Weights of a small transformer language model: width 640, 135M parameters.
MLP neurons of a small language model. Each row is named by its layer, matrix (gate and up: input weights; down: output weights) and neuron, and shows model dimensions 368-623. Each number is 500 + 50 x the weight over its row's rms, rounded and kept within 0 to 999. Numbers have three digits each. A neuron's up and down rows have the sign that makes its largest values positive.
After each neuron's rows, "fires before" lists the tokens most often just after its 100 highest values on Wikipedia text that the model never trained on.

L16.gate1143:483466448574548473486500525490539488617449566511405506501530542468498529468433415454464475487479518535423460522494483458505462453466428549495550487467578406486482544469434486475566496472507583476594451459479505476502484623455541468538472527530490576488569486507556502594543552507500547498538486417463427414475530531506480527450538535482503469538483437498605528421537504376447614483469559533484513502502447481447638419440461511495483521569443566446501542472567445495510512366453465507392442491524371552597484588465414537521491450501424514532447451453513549549621467503570452525419529582515466506506520480504431533559474561509485503467508510536461574485446436493423596517414518449555552501524483428415516482371432445470499455499447543447578510534594439481544496538483475
L16.up1143:544489586504509537539490450525457477452474464477514547417493476486419473529496449552485494493532488507602569555530507528504465482489476488467521513492385571470477528509531488547430460462531488502424514509559451489507479396560491542437508462495481505504426444510471450466467512517522515496441554529528530572522507452453456534543421447540492459532494496423597457512420554537511500413526399467527507445444544541554514497486500464495486468407624447491513532543507516449470399590493551551645510518510563499336469436533495449485448507550463490458526597453444498446418525510469482524573492559442550500472502445503533611469559416488448559444459553439483532488463514480531539512567503474479446398458465586499509522564528538516533519540479474537499471478458505451435507481509426
L16.down1143:386517389542501438531440510453526455529468525567394495514591498512515581478458407343529457554470491496523493494488511444457530522531485537478449505401568426499478506493466488420564484591490584454594496498440496502511508690380521451501488652480482479534532432486527496497520574518512459570542519503502478413454590521436490546538570477465505465574502555540534512478564524516543626460414522525453508545509488466457521426401551517517501505567371562420503560504569489517463545511494455552428489530482426513610429594496462527501524537468464457579393454437469509591537507480522463551494499524547440490506506513523423505461486609478506504462545482487512533530504466485467563487478537481623550573481470451479540450388428452537533474512464617434542593543520477462496447512510439
fires before: ")", ")\n", ",", ").", ");", "]"

L16.gate2172:487556562459550369504601539517455505448613503439516480573482575518522563437506486560548490527540541509526462521520538461495517614431525451532591517544600451480463525513431473530465483500454514460441489568481371467485475504450478494512427479505460497501552456525461504556546534437542529545538464471486503454430484467446550517506517512458493484537497460418484557464534464536373546526537505508514484483475460568589477541523530455467504434464451503573498397475539496598474508487477551515525557513564486559483590405521584522591553491528526561556436483496503543618467557483433365539463523500467550457396614518406466412558516565490441452478459555448475472600497407554528489565541495548486448471515491491479575562529457449594498472525493519502566536484441515571451540516424504
L16.up2172:525561507495547404464443441538559446487555566571533486461511464474481488437522482423489533574576521505550487569482466389434487522405538476510526464582510521479475498430428432453512456556512511479691404540607564469520507527483494441532457445445540533505408534540610569396477474543448556583496478490551521501551477491508554592508547520514557631376509525526540564478496501526474513476426477515494433469534458517493533552434505509423419519590463538529531561517474504497571499489537463528507490554553527483547520455482447522520500489469552562500468536412499560475460494479408529524513439459432555480514489520499507509500538512544548527471455465485524491516468475525552547504449429529485475492540478496535470464509486420509531531567486484532433468481344564458450529446488448
L16.down2172:452490561455450512526506405479337558537529510508565504577501414486502502478564476549460504467421486605469537558469555569455528517538491396491477491442527492436493444407460465580435432477492455525500454513489601494543404520490506561542441528491439468503521458410538453504460569555471489546541466578533480573538482452488542495539496575506506526576574498582463546462468390584406524414457515487503546437563496552516543577474545407448463404566513443519548433438560560407469449495520478475538437506497436498470527559530582463530562465500525402490444531474518540555499525594479607468477441515526595464633531471497496461468445508512529504531565481602494534458440496548462484471453471450523482545485494495548588480507453498509454531549492473506524454453425506457500539486482457
fires before: ",", " |", ".", ".\n\n", " and", " in"

L16.gate2138:442465501437412515508487517473568487514543542453592494516489547516460615528545496462511432520487505623436497435582539514457546489489532512485565436499490470540608520467525523516481414484530493497475434475416474512536508437584453410517516515457435553450581495441449397439497515450531559507550522547568536476533583448596460527579453570547546544540424518516395456456388541490496515569455490540466594510601507435553576449474518459396497556492490442533536489539483484538558524558492428484537450602521425508491459547446527481469518551611533541434447453521531535539491443501518536555475402592516522425531520504460504541582488474440496546592521452507502415518436509572510483598476469468495443464487559547499483596509436590485520541510613464487369479489515517523521416489503594
L16.up2138:479526501549438559552549442444436561472542588439503534560511529629480526574490499432475489552483453522453438425498466539465561438530452492551596528499530433593541554515501505520559440488506487518496551520559478483544530529423463339515512543545470533486486445515499477456525485456495576491499469530495444468421578503474489547624463559484554577549395528455583570513407454500492510493546429526455534520473560467517418505434490464415481393453462506384538552523458528475487468529497502407579490530555435507541504488450433527530487464487461457479481493488402454451583505539495454513472481477464501416506536458490554486569513549436523505552475492469522507493464497473514491502464473438388433442509536510479437446542470514540514417500550490488518506432583491482460452479455542
L16.down2138:482447508514398503468467506548559466498536480461450447509508520379436570509518559495532557484466487460423507545585433566485419502442457554534527493466511505541539565467511523371463464441532486476499454496492501504522577517542579441500498496553430508554569467527506503389395435492542433437512559562455454658451409474496468447505460498565487537524580496539505440490472550545534480520591466502583460511550548501639438478457416498601539472518508466528557552589590477525548499482520496489396507541477491505457485505459439482470583511547512536528448464519478504568593453442544467516551457439489546571532548515477461571533488475555489489499514462522513533565441526431504490487396562503551556584504560417462443501418488487438520407600483508522480480523505495461465567519537528
fires before: "23", "22", "2", "ors", "or"

L16.gate803:467522539538541427530521494494481481488571471513412485478650484493577488431542520500582475518514550455473450570468468535492495495578452466565444525526524491477526523475467439485523466626460412488469497386532450485453488478472532575544550494462423401528508534393440456535489465501568450472492436494501524500507544542495500515497405591523477405544450573560487468539500573487480470516539511532486604516465538564591531441509380471478359575514520485551480470510515472497524397498529531501518506527520491521499532460441468483553440495498491557528509423529506418549524382550475541562495491505522534446547542528434516559622477478525484516449505500634514418536460566531526536616497440446493518474456497478511567516419471504561465517591620549493538531451547432445513511485519487
L16.up803:535382412557487486480518552506532476412552538372548484456496473572441510425570517479457584469489503522515480607560400485482506483519602414577527473509552576447386561512425532460454554524506467470631495559526447502464471525477639514471565508456610520547456478453530455445438596524520588550521509472552426481533511520521467484456392485473504494531427628511521526538435590519483513543513561491493448573529453534516414544457529527565544484421472459489535592517500521508482509453482475489491536502568472508573500427483524414466522582526552588465507541422427555515501539494482590472500486512545491450524516438479515478471475529479543468519506458472554569540527470535531474432510435440403509485595534467524490499482507527531520561501553486570390431441464404584482483516493519
L16.down803:506497508514442433523511463472555509377522513447466479431431470486524477573496477489501525527465476561423504443502452470440501458548545486538509430497441531464509524472527468468517423558422449554428495540461409461565475487514527573473492380535519521571454444515504413509496489518491624429598458412438480495549557523497429466482495468581518483486421570532542477544448610500482519509548502464465480485431513524462538509502456464546529558531534509524446606498390501573543420508492560628465475497389490491448510513533536467497456550538584495489495487528510456479521523509449478514451523564519535488499504506457449569560436550510560506498529503517548506543448524465638456525445487514561473512563436451442564524476492518516567504328549446545572429434545393531541508443572511
fires before: "|", "20", "19", "21", "22", "23"

L16.gate552:586589442502427487556571501539535492581603433538533549498482525601544476513489605522560518408577442534470530474437495549561407434471437534539490490486362447404440504560564527561484508543500571561507447455479589462491494508404494464545453450499500466541384530581543564551416504555458483438564512552549473521483482551466464523507481465492439544550496508408475513449481538525425490421490478519494453530474544480554494501552509548452488522526488602385530555505461483456452496576543375407553555443490556558506488479427575533582466562598480567563580517503498454414491487366556467482496567432476520502464453483536454599486404452536500500456587459436442496469489501482520476578485561502500396489503545482533508529437541476537544473529476501378608539520519522520553502440494543
L16.up552:461570544425548540481523483463432489498385405492382524583535516489506472604451623515537548508505453623530505440520534510482400485433521599534543553520532548464507473511432396518503477473464574587563486477469434426520473471399526509489517471481488408462455465539474591547475476443518482464540498462523546410556495525561554504447541528429542492413524547519497492504463479522458593568526567539474523525446452486538547510468420525547446397639465525524556510518516512482504570465477456491468505538397411515512501511492579481591548407601553394479535593482552503494530542454556517433506518603458449521449550445547471448463468428593455526438524498507640470514439492555487534530478548506521489512462547539513530430509504543537486440584499476553464471545390445551504500519440492
L16.down552:473552523505457518566522494475525545503595498573528434516444457485506465524489459562507548493418461503502521455525479501536436461448462516504506610582518518533523508521414448548547471500596415502539496496619492569492470518447496412530505444520525574561529479575540528544479504525489411402482522462568418445460454553434542491569430545469462560532508513510500488449451481530525381487516628526513584558473401521486498511481555518526500498535505543452517530538518506537480437558545446496521459507430492492588439672453465517562536537521528506461507480463430520511484427509534530446436561551558454547501523452545523467437430475466442505561621562511487506619447565509449349503558437557598540517576449486437571477472575490491516533536493463453501521469434438486581511485479473
fires before: " was", " is", ")", " (", " –", " known"

L16.gate1642:475630512513507489583462524507532570567494563511501538511423497522479535404467474470531550479514499512548448592564533498483541544502426493544471444516557450464432488608461514490419509486453474498498553496566527497462402583508605561613551518430461569526569531454587579473471508506509527528493500530409426464461432594444434409520565591553475414563366505555536499497499471542546474504543465581607491449505504471542459498492498500390491562437480571591525491491557513470434598484594462563461458477531631476471487482529618390462518558437479512421532470509542516502499503494565596453589498517467562470547469526439591587550481575471401491432508505397553446503471533470539584461496499439502498472492515481511485515541524479517507470396459492549558438545510530569518496593608520
L16.up1642:486531475503414533510445596550514573597514540479450579539559459570518516463515581521499401455436529577467549581538468455514511569477496520494606480431506599498487536552464495575546508474526458643556492470562471465541463508450508427452574441495468493532390538494515502562442442525533448487431526577491571610435535479402460507420611516417518504474519454402532492431473507511566521443501522489382517449525441485485429457509486463486503529562500476561573460504485431446445520446521454529511536481473433582510555602526471473562581487497593426468387547434514536501548492514414505472482456370535520544413499504500477615548563456588536520450562527507494470544420550509595500526556462494456595479490466559455571545503413531522604519470499508465547590473492487438459546474522505
L16.down1642:566522480520554495599497546500572528463557471529471526477483511541500557468489589420504537425493487523510504548519473504480621559522509519421473392448532487595521502504471482523538545478493445531498441501494447527540541485508528454528405416497423582513480488451516478458585445486468516498485547552574375440517417553477498456512509494494472563486470453428495517398545549497533409486503548544598465584449620490545436421466448507446425478478518420512512538527471506461533476491545456516460444492400515457548462433493472390545467507516480423473467527455531553599468529504565416534653495524547547571543505590468469505520483527496500505433512584501429445493506555541429560497395500485549506537540438466343497490610511462563545434543575442486457478548539432484485536492445500
fires before: ";", ".", " |", " |\n", "\n"

L16.gate649:586550527500443492561538527466582497525472601538375501552476496529455597474574458461383453551504442523546553570512470470440457538518370528431483453506536531476553517533501440515439487407470590579582545528475438487416510524462550511505551539533487538474479489539477444441506488539579467481532525483556509482507509493554522535452424511544446498564527464481545550408456512467558547488480466516475579401462543536438540536461473477534563464567547550474526427461446467517548475504509540507493547456463477573481459534529470482507475495451417436514462545464477468463469453336567541565564460570457605533444515509407496605558499443403466425461590529424558543499569447470495540574460503401555534492503470520423426490567493473466530595505438562514561563465428486442471455532518358
L16.up649:573478588418416514420550461482556478469525561562535439538541407513480499431604407502504514482532442609519553560432475531446552528558404508463474524668517474518538490536572469508494503432492607473430472525523481482510414432475391488353514452560532563425471466539535433476563454485513527472517507617546465500539397554572464507601486528484445479494481508425494619358520586465514545481575510532418575487483534580565582462529501444480538516551466531552465430514499459515500543472515515584482451481393501529564483520556535459467535579545549546496545504544434537478494463491464501635465446568509624457411480501500484525476524477439439459423489534437469440526532448537556544460441550531500486459587430600459510509533464435466446520468438512505598463492484426435564492531487397
L16.down649:435402556444517496554607585528539432469555588517492498500508442574451505446554604471432562477488451520487512572559488443517574592579602553415516355517561501483458474533545495399510519521451490421481507591459520550393418574473410544410539479445550421515509517450520478393427402517475450422471511484510496491533554452497459458588521553490503518482521510498472462449572494449552560505516560541469417510457521519561566555424510433522524578548541529618468504483522504470464547478592539538504553495509534537566471465642540531454618539494480535483553543522521536591502491450448563518481464469560563500463432549433456448432493496555395515583517497487535440523530454454523441499510478575508606514587434445466482509471550517489483428455515512498527588407471553467550568468429510
fires before: ";", "]", "\"", ");", ")"

L16.gate1153:494530416582373469511561488596544418503475484439505513531576512527492550527482441589521577412480486492516440538504533510467490513534494574488477641509461504549506481456563457478502513497422547476412519496447462475470527511448514517554528588411514507497548486463547509459459501488560573452451480485465537457542505516430383581502510557520486516482501484481529552493427484532468465446557498448589458544554566512530480538525431614494475501530453521447504523566474487571439472460499558511459517507461499439533453461502531483476495479525476494497503480487481533435561545486492519511486576487453493400382553509546483475522453589453459454455415573509421513483387578524505511553508533407586485613518420537464530528516449486535511488458495430455385482563496434530452494515553513
L16.up1153:502516492497521508501476517480536525486525523488540474498575520495466523450438523453521475487516439500448457516312452493563495470591487495475539455411398483505462474502407497512604538497464538418581425477540490533551442551526526431483428469547494551669542519448515456458587517574458429490544502511374515565536414437538488539411504512327520359561422533494533430508451400504433547517537509496576410482586455404468493553461563490481416424522458505544449551575427494452494583453528491497503550558426504534459564506558439540420481518486574408471545431530525478478469542489533418519461460500501473423507467506552436509363501541458483469534553446489469462466511441412467514512462398493403505477466515482433526467499471481536535502478507526548519546482499523538505510425498426
L16.down1153:464573472541534400412500553516433470436468522515534511462511464500494524538513591440572564501521374602453529478438575442457474515466429632523523433374385570516450437430473491484492520442442510422489492566574536527433498460514544520527505504479430472522470453451404578529447458444531559464392453532539580586405533443440539497565646613549532478565368524522523522473542539516553478446550462452452502488495503468491519542483423447476592565523551590503553603529510393453517527506503565542498544480509558532462517529552447490548588490479395379488457471522426518554566461471524511497530456556520547491516597580527619509492526507431539472417492482352489526496505553467465542504506487440452452508494435417375504476560537484561564442465545503576468499475498526499551496501478433
fires before: " ", ".", " |", "-", " Republican"

L16.gate183:475502469434420547562450505531483574513519461491571469456441548577494465541423455530539548554510541439496478496583494533485530540529475427538466456561529497594469486420436554409513495500533525521521436473418530510420549472494563479501542433542486526479517426559503492523496523473467539483555611507502492554504544443484528501482445495395563581480526542427592538539464593495487527439454453528581462466522547454556439511465434466423377460417500517403476552558551412517440471395559505463483521484649530438488409498504485527472539557385473493553376594495454504450500563535496564473495569548489432562461551473520464534466535521385575443509512458470532481495499546516549510471471587467516544591569503491597492419502454380560452506531500453533518514519483593456492599508611455
L16.up183:523505433578506476471492522563484638525525458433516501568520545445617558514460419535513453514542545513551525537478419467521473556405401495451542425523485497469479506434451518537537599385472490551494452509464493410467487475509550549489484500462441516501464487530492500473530494453523485502541511404484449496490568389550479502427500472487582582568550562459575546530539546548443457519452518492558495508484458372551524477486497458468495458469491405556575539540498546483514507489469597513403458547497482495469552493527462513482480510516438480461511463596522584515526569438491554606510493509563462477499535451445494580514644475613464465420562464541515423558481598503550487507400631506451473658487557529489448564485479506493472674557516500586504500486492626396521503482508453
L16.down183:582420579486498490536549457506536514582511480446488446472537540515499555512500432419502463484437470476518470517462474549546511512500481460579501587509536540487394485397515452550519403499531486644434398509477467508595521573464442546515528496552472477468499456488476602472521495586551520571505470524477519546495405427513470535563485418438537455517449510471534490551451516531433459492509506358444500495500499510463619501468530499460461511474531468414472474498438538591539551484525430471590475508483501451499484415543541486579511447412416510468501463524495453473419510434498406478685518401530509534500466490414467560517554600652430430551550551440511525423488334501542588465450436500516495554551568465512524486405434465472551397501535521473549410412529504566469446478591430
fires before: " |", ".", ",", " in", " and", ".\n\n"

L16.gate1666:552556450503577493514546498558365482503513567530544573445504452533437429509576462476495530476428527504520453518519499417504418509501484530413471535525504559459427527420566510517539519487377593520468490534501487450488605502429516460514492506536502457498473494481484525468495542554496565529432467530562411523422542474413416570517512554495429416503577479584588428477479477573535460462505517527576495499493549423465467544510517548453604456596494402572498600509501603527422506467447511516574535447519487542503497415458534374504477452544418452490423517494485438530600570534555555471439455466516477557489555466467579620492506459413525531574518539519512462472534517487447515434540509515476609522448490534567512448485485507458475515397511470450444598519516508473371524562523518
L16.up1666:489494556462451537533563546491601580522439523600428555439485592544470471502453479497501521506496525470531424428530498481555506419474425443481473494569500446523492526524571550543428459517458477434511521535463536444397509551497532549459509488596473514588461470463540475556559571539491463535458495525518522550546465506583523516565585560556540453540510457525532504595539539561510507440516511559518534570467491577565464533496504432524456536435439518633451447546471578522498515526549542541453576434482443501543478589440509497570457449498424404560487502492590506540400504536515471539514480510511466473530553462466510482481547548404461505515522477520553613469470447509513488448407543503462468541541555511498565449428392475485467473527633526521525516538422562506528447484493523
L16.down1666:487431442538481461449427530446516432583578471521428491429475486515503502539450511539440514520480500478481518489598354501548462512521542402521481496497576541526520557445413579508419681522508508506429525399519469440528490522458508552507544560530502537458458507497523516522459478485473494480484547503541513538487507470426530532488441428395420543513437499486492428456385451546470479548482547421431538370442546525511512517539471524507491457587436525509549531525466557453470509473486596460532426504546529508403469484511453494417577552493525469535421470498514514502590500459433536552435599454468499539486583521505560547513459487517514571375506582614521532634514564542507491592507479480498487453510503532528452435546539385572526465564412458607527373531505535385475482532602541
fires before: " ", " |", " |\n"

L16.gate1640:577492472501542482510480438560522555501453459538485530519438520528525466459414507494500474498533481554513540517515544420554539463544539556492500516444459547553526528558583486476506511446519541511458554421516505484542497506505508469619598527484491522473582498577501485458519466500372510513501460516534563605427467552567556489484474555511482565511537511493472549506492554416552602436475427475546427496558460471549439471515478536464510491448487508537537451458553591457512549565571562402409445497529472504520583540389505490406608445513565512450556551506487515481556472467446536532479415512392471476510548544515469481536609604503460497493533499477436507477487479436431593452482528481555490544541524485521490565428441422454513430448624590459390447497565585471485472469496559
L16.up1640:518451462432498557505491431532550456507479566467500427466438535447509462545485477452583485490431504423494444461549451558563539510533436494476485530537599494482480525488475550475516467555459506555528591400441508434516502579506389516498518469454550572507457496516442453531520604543514413459502431461488421454402485464523561409436498483473450412493535463481460433451523480431444483478485448500486549522434470474540537469454377614385441462498531516518459463418521516510502500522455542435559484578534507558508527507486549413408604405507513526441464471458500580582553498487599537448535480441357531464459475508521521555470574460508491412497554508535473503441522419563498508456497506533459464461510502453513521544453435528487503612517530567429541485547454622408419573509537535
L16.down1640:436425517506495539455620500497460485539499474430536520462492515479527460432443490603512473546609495520458494458506559450526476532587429498537552474529605537489388480446556586551537473504489551537513470514505554561424450511496466406462513505556516460600532421506542422496498577443429495506408469598556517548449495510525496539530428442580483569556408443491442440523499477520529586523548491463516538467446525420417532564493480526529532654416471507504436450504490431587521460520486501539395463461583539522484457475620543439473443463466438602450505530581490594464477540506502430444561434537430458538504503509514431515502514537429543444513553516412457531451505506481454503458473443530487533616535462563432477528462420515447502459484514506511502539544535531542547513429496519
fires before: " ", " in", " c", " on"

L16.gate1025:422508532474439522523532548499453443476536460468496509416461503505467487586482580533541482469495503490420485426415448548470438428438570519586531493466518501424499495491525553409459479526532462512448530457427504540475471469490440533471459530576459581544475502522463489434428569560584488520530466461472489529537496419557491422507449442505526459526589594519551464506547474522523495517475463516531552459484533472510527523505551547480579546541466460398578458466427590447522579474512561573568517464400457608407576471487518592604518532454482512463624524526537537557534481555594456418555454593499504474443420524511540491491524432602488458489426459579399454525428551522472575557412532377436575520470482474512457567461460444555503547517488502528531435505490488558402515589550580
L16.up1025:548507509514460492488484583468561452448531468541508465493464439421396496521528543519447495508522587516499457398465381532574497481459526503593483486443485500455462467537563488520453481545485498532419567473532474593431476533504552527434464490530470460564525489524540457617499376425517546595515556587463530472554477444508501399461452537492462600522585507483450556491554487606555595479491495530451527493446477410500498410526493499500402520578435476463413584533481474533570546407461457395420550427456505550427530484447497467483577516539465441494511469491530540513480486398542452560502528429451604454409449542504544487532566439476530494484536489605469501416492512495468456544517499456533481515474592598475478535500454505507473508559505385433569547438476505507556605540525488
L16.down1025:413427471543473517481386541502513485426436536578339527517548510507513600527545485423518510583456487550496573485512621524404497478457540423499432503538453458448427555505453430460516544426451456502509496505470487570508494577474478508512540476457560548494591508432517475562454451461508517545548505473566504566470581503458488444536416504587467515408564447499510514484471554551439534548458574465539480497459497534515549469491541456453508439564507542441443518386369540520389497366534513466498535541514446521455488524481545505526551506533554426506403485527472490526484515457537471473537493534538516438487529421453482543513419505518428514546509499589506539544442525536459466443442526468463478515488515515557568440509582530566530494538565624463432475522498544472526616444520487
fires before: " is", " (", ")", " was", " –"

L16.gate779:488521529492468513508486510457486474466439454612477471438571521564535482520480471471510475437475532444512489489451421535514537454413465525536401391556529505625545513482432511543546471457460490434504538490512470560477483577450500551557486431563422475471480570474491562522438456515431480510539607588485430517594512440490437441556536422481463573506539493517591375498385523378506421525442520492486477514542485464543518439421410482566501452533516400483442544420477504459516550438526582458564491510496494504494495492491588515445516486482509488463440462415470469504416485542482571444542604348546511426524492432528516532565527503500533527561472457463506532480497528495516466533532542430541493427514506454583489499464563478501440431564492453461524494549508480465541532602454401
L16.up779:557543563501477505496428504560490433513515534564486508565525500454429490474575535594516506539502528482511508423541479487419428555441452508457460559476493500435485496489489603459500491416514470527447418506444543452493444497456474542617484484525440522479477465489499540493535540520406461569522569459394452525499485483542519501555464530482412544535472541458511528442488449390475515464566542461559597547499559466477500592545461532468459457524479525523500571503547519448478521461423428503532562517451493514588446542443532569618533503589577524609560530530479437514531518484559459513459454415573428482532486337551543449540501505540550486437473549451473551494542435544509510527491483519514529454570450543552522594550491508537504439532477492620588466489506431565383447536502491
L16.down779:501497467491536499454471418541401478446439381506508497518466469479531528517503524396494512505410448601500447464415549392535547581556543480625581527547459431487562521567564421505552578518462519501499365524504529456486467547523476493555505477487500554492501485467513536554459482529512580525452512494455555478530526510489522441446479584487571573568577466556529415523365470455519445443558508476413547509547544546501542511474563600426584425550467444475431524516545526485519516438492491423488495540477483577481498520521483457532420512469447584466561536470427444477562515492539553532425498548552492497461452493527502517521487547497546486476515501506563524485453521490541517523480484389459484591608393468465480486468477550595467471506528550484509489523394460516479487422543586
fires before: " was", " is", " also", " has"

L16.gate1295:435468520547415544517476438583566466452476471557543558479545528540571424495560528512473476511391498521470528479444463549419494470524462585473461564387526515464442524449360517502494497553462538508432458517525585517486490504523432479494506562576474476525466552595515575421363476428440414520491558524483492550460488425491565530443502517473443546437384496529448460514523566628505469472517512482563543424459481506582495464490386534563522450490502500490507562448537468491493441584432525438518490524617406533486485559613445520570556561565425542470504461513531534545477534490476544432575432460501480475550567542476483552468439485486489519551437488495461567539530435562518516503489502527563594555570473481466497531454438502405487543504528499474496567449408517516481502456538509
L16.up1295:468510443479486505515471507468601446542460456532482437491478532420456438547548553472476534486478586491488516566541489495490468490459558432475552556416488504480535502539495467460470465419541534489452522490558504525638482529502511516505505523458489453399517508532547360539531486552549451478516479486604474520628541458521460525427468520469529498587596576502537545445512513557576553456573509465502545515512514498532519398506527398539503530450443447391454441487506524506483545454556449568523514489524560488501468432492548558433484541521496529393486515517523538403508479558500516516480461479472498517541575491500437484500471545512455538555493425504413554501630434529433486641477548482563532488514497564383552536553495563527548624516472528623372527517575447507476443565460404
L16.down1295:480426522512542476505529557494542471487491490554562501450480549519563539420455478523438461545502539563428566567532461431462488442461545494472571422554580475548418398476403396549514433474506406516523555405499487553535518399510533492463483506477585478526447450524561501465601454395444602583464598434531470481464450491501496629394503556423466445490440539537466504542483528493555589522526560465440502484456508504591430491426482588531487499488501457459556503593478574462529522508565495514557423465542597545565500504433650460595491516497464520555593472502584554593477609396400478495489486443425491470540517502485492501503460493431536434528487436440488518492480542502516507458461545458447487558484515576493549423533511429510403442542454545545477497473444510496554513553409434
fires before: "20", "19"

L16.gate876:551547507501439466471536602493565464521465490541538557406558533505490519528550469435447599512520533422574569563487469521474559491396459508350501489474595479408484576533497460437580539440455519537478522504461470527495429490579429486560507496572522414442570586458459523483450540546472533524554439408492456388552452420520493509467510463484505515407461470515459503455371564463598549516465506519576527443410539488498443539452518483488477473540518568517487499530496409575458574465412502459494523469520484475509483578447502477465507401483608530536549482630487514468473578535466558507515440547518506494530478636498434502494509473473524409523438523461467487624538582519481377513451537469509442495488428510493508462451455478470478467518639476499511501498462441468605568448573573
L16.up876:503451554547512516420446518455519462510537490452462516594494485503533565426488403368574492488482530565484425573486466594558458537505436497503442445525558566425475582462502460540518516472439507495503579473558580494558488504474559567515397483468414633542448417522539434537468464467459582457558507494589521593541507501478493472512600481405543454439560459523490436490483448487513465550536522480446462465447566502581390519443458487599445531492446591534496464487502542478504410515578478554541413529579513559481464532468461513504496525494462495520575519325465473479498521489521469523509348553474557437435464460468536527547464410541399497539610467430507504486592506565434502467579488486491484499527462520506474566524446512530409432503482487481539497464527438406463550549516629
L16.down876:556525481540550462552511477379519454412527480494503527497396468496487491518527537408569485476509491506402450441549494531552538444491514384516462508497418469622517459468438536523435453552435464543494577476535553511499509529533505495524474514471511451575410544512431520576487456501437472443565459558477516433509540624521463465545464545544485549427425549462430425395438485487560457583602551535587456630516582520481475505535474577472493516503559477560473483507542499463453549457593496562552460607524454438531459567441555455489602568504535591481576522501437401501478551510484411470564536451573537444549531552623495512421523500475525505521533509603480468506462487472499512518503414580457487515476572348439449489500439540469403456413509505546536499521472414518492551517495559
fires before: "-", " of"

L16.gate176:480445480447485463467547575450557487464404566517562554448473486521532491451491478487475436498421454513506450507579578599569529493538502533540573519437495556483459490535580396471485444431516479544536535508515541485415544484573504576465456473501443511578554479579584377480487567567450590460475400485526412544545361507524587572512406547548372580493489456579523419520485550530571469651451509568553567575594442461537539500458515491430511534503495380516540410550592505529504505498423490438625451523584424515455502536567488574431480523521589425445449540414414469564466440488546505468429499467552455568485464573546573510516470480584492487431517415519507565496550532537506545521453526489482489474501537499567472478549486480470472509426497472448538408481479542537555477525450502
L16.up176:584547527497444577525529548549574402493526477466547541448523433489450486454448523447538471545528477402528545544454524450443586632620571450501490444465488529479410497547416505439527466510498522489493414495582507474611450537525432488575448508369391541509519450492473534428488503504485490501500537497519526530527477517551565492473565543564474600548539485519489516581407498457404457489452444454483519512485455537465503491544449515571559473445569479522485498524550500457545490463507480507470533495543451504474554473543400606483537526497514519411489510553577473478535567461442520444456430485533461385405500469540492425481508548465532485458490571497545376483553521464514482538590552495439476565476603479542549457484435498493512463504527522523393507557492474518493528472431495
L16.down176:426576490591550517426502521596493523436483514381600477580590448523450465500550431556505448548425559473468557591386564563487425415478435520538538430553493477563623531504478371594533539472558551485465537499480467419456508486436463471471531515492524520479537504423564475420510487490469542411503568402465469491458513547517522477542395472498543455549465470396498506511492552538511560463485523472492427457595481525468470506471587452518429437558432427476520519452478627487394530497470473500539505563561458521516433399395525468560481468455581496485504587492440426541500560490552362502511536505497511430538469512526408553514498563512400521539527516524527453439373485483547450538457492551479519494482517465568434426521500527560503446454550482537462475505486436419546444463481568
fires before: "19", "20", "ing", "91", "y"

L16.gate1662:411444503506430562452535439384477435553573487524476523492523463485520371543534561468546467565434450418467592454553662487507537472502591475473476415572524536581598466442575456534449439494499521479520531580508539441492552407528472564444502571546469447384602524543492449444531506416541420520574453554443493505488471488488524495420541573562484473410494487478519509411523436511435466537493499458430517492566505521567509494500513492421437487417529575526368445462528427521468540494517475505480523459608521598551483518587447558464557503473538447492434580551446463557543512478516461464474429445603415506512475474534471402531450536599556464509448506502458516608420577477552478523502575486576471480508407493512529507516458417551543483405544454547419505546561455485587518536588497
L16.up1662:506550475439494410513505559481520506536405502423593455470421575453543558616555544573551462487533447490480656514475478574473499516519504523433459512469520554513482489562504426453488570582560504506480509498520532564614455590527521484414437537491408425401524410540508564529439439451470550503620439474549455501447511549504604499500419428468511454468545497505533466501568546492523433506531493457548448516510550466523494461519448534604401577460466505517430466499592511476477530497566471576569457436569476360477606495526541481564550527529502518492485461476560475517482513525488496504502440464451535370453538504585528564449489546493395492498615476516552502469577439479491525548455403562542523433452447480541490476481424506480494509563477518542596583488546483525361525513479505
L16.down1662:515564459488445471583552456470458441466505576556618429543537508537531494534434418477465507517564552479507605546462506509480478421403459430520589529440516555474511496500462585457561481521493489577482511485572510414567446508427502554555564525542418479496419496449457519514462434555444444543523589518441494487441574599453457490555465592456554488439574496522592520537569439553457527425539503498456533513475533438466526447450578514516396457629518417484451532492540607504494504498525473529485437518504541462475454545539428663576589522526585482454470634519490497489463502521448461514476444529491572495504542531468525577556457498446476474525671493394537488471550523587556486402546480498525569571459414459489485464530479447432494502471488503496411566490503517464535487509537490
fires before: "19", "20", "17"